Part of a small language model's weights.
Size: MLP 832 SwiGLU, 9.46M parameters.
Architecture: RMSNorm before each block, rotary positions.
Training: a variant of Muon for these matrices, 6849 steps.
MLP neurons of a small language model. Each row is named by its layer, matrix (down: output weights) and neuron, and shows model dimensions 48-175. Each number is 500 + 50 x the weight over its row's rms, rounded and kept within 0 to 999. Numbers have three digits each. A neuron's up and down rows have the sign that makes its largest values positive.
Before each neuron's rows, "raises" lists the tokens whose logits its output raises most directly, leaving later layers aside.

raises: " same", "ched", " time", " date", "field"
L2.down800:510432586470428503469435437579501485479439527406543479547487519570335574554484472527499389480443550498544484486500551581514378520605473450469547503473489444485492532423483493554428461546542586495596480518443445548454499528593535544522531523413459502387452484558522565470521522565517484631511531550506470480451514579478496525473398474514543404480504591465520494473490642531544539477571

raises: "r", "rd", "tt", "mp", "y"
L2.down369:503359490456536533481500384581522451481489545510564569533597459543540477439433409530416421534446375451482459477400583441494534487502422554426507490452500567455487505469564485604473497494471576547480460470582485455537573488500478500535517570467531523546556462466484540477479502524538542362479526414479518499580517544504461498583430440568484475445501516409569415491515567475500468429568

raises: "ious", "iety", "iet", "ument", " interest"
L6.down586:545518540491528575524553497484485562508520526493415458522485568450520525445496544510416492491498514450480382442491453457531576562479479508501469500489526573484483505464524487425452573522500501503542565459460403362463479510498351558571622554438545532443437529477486478538561528534465610435485478495512573512432496513479477562574512481551525524488469519483592455517420487571430477551464

raises: " she", " they", " he", " it", "ur"
L6.down816:417583458506581482579564486540525511532565426462538474518481532506442580592417471458474468503471502500579322506496512614449574488457523510412537387468484519525521530468512543523504547493508522518485574526560468422524473564498509640556488577572538471396471538489574541519560501398453491453522443499480515484477635547487459564463568502516490491542530494504514539522513541573543434449521

raises: "ives", "ival", "ae", "iving", "ived"
L6.down811:509497431509497486457467488504450481431449393447479521544481391489511519525506479479581508448467452540531481554510549463542507527492593557453497562453543420410535521461440562506501530625501466436528516486506465572534458509498451491479506502459437437453496563430544495481469543500517455542460605407536504509506480442516537442504369479477486556423449536500451386460548504548515472441547

raises: " He", " In", " She", " These", " His"
L6.down782:396528518510527497505509477482506433513471447408468493445555524453440572598535464438513548471445449508500326465520532532489569445486503631425348489452491508529510487532518483462521512428509525582450581439534561472442539513476476483477471506538492485571403525511524572462487470358522517435452476477496590529397597531577466477518520439424424536515507556500542468541500550551562509504505

raises: "y", "or", "ories", "ice", "ments"
L6.down719:510506567513507438435499507469472490542466454470463486571538545524459535455545504526589500476545594410441439437527576398520573555501541421527480487531413454510456566555486532581501414561528425538491487499534516517490452439477407461418465528552475474482546502501355403486460408508499615521561490426505480570582532572443584430493489464440448586473513483451509545460510460408498513577493

raises: " They", " In", " Following", " These", " This"
L2.down318:523563504561482532505433511540562516491463454459481459494591587463514539581536500495578481507403535492590338478519510511543482563516529531501362442507468484486537459453475507504515478497518494589499590527612484338577485455480499489511504474522418518615510545504548496475455473398550507537501515536521511497438624491539483517482533464474415623489490524443450486526467546490607495386504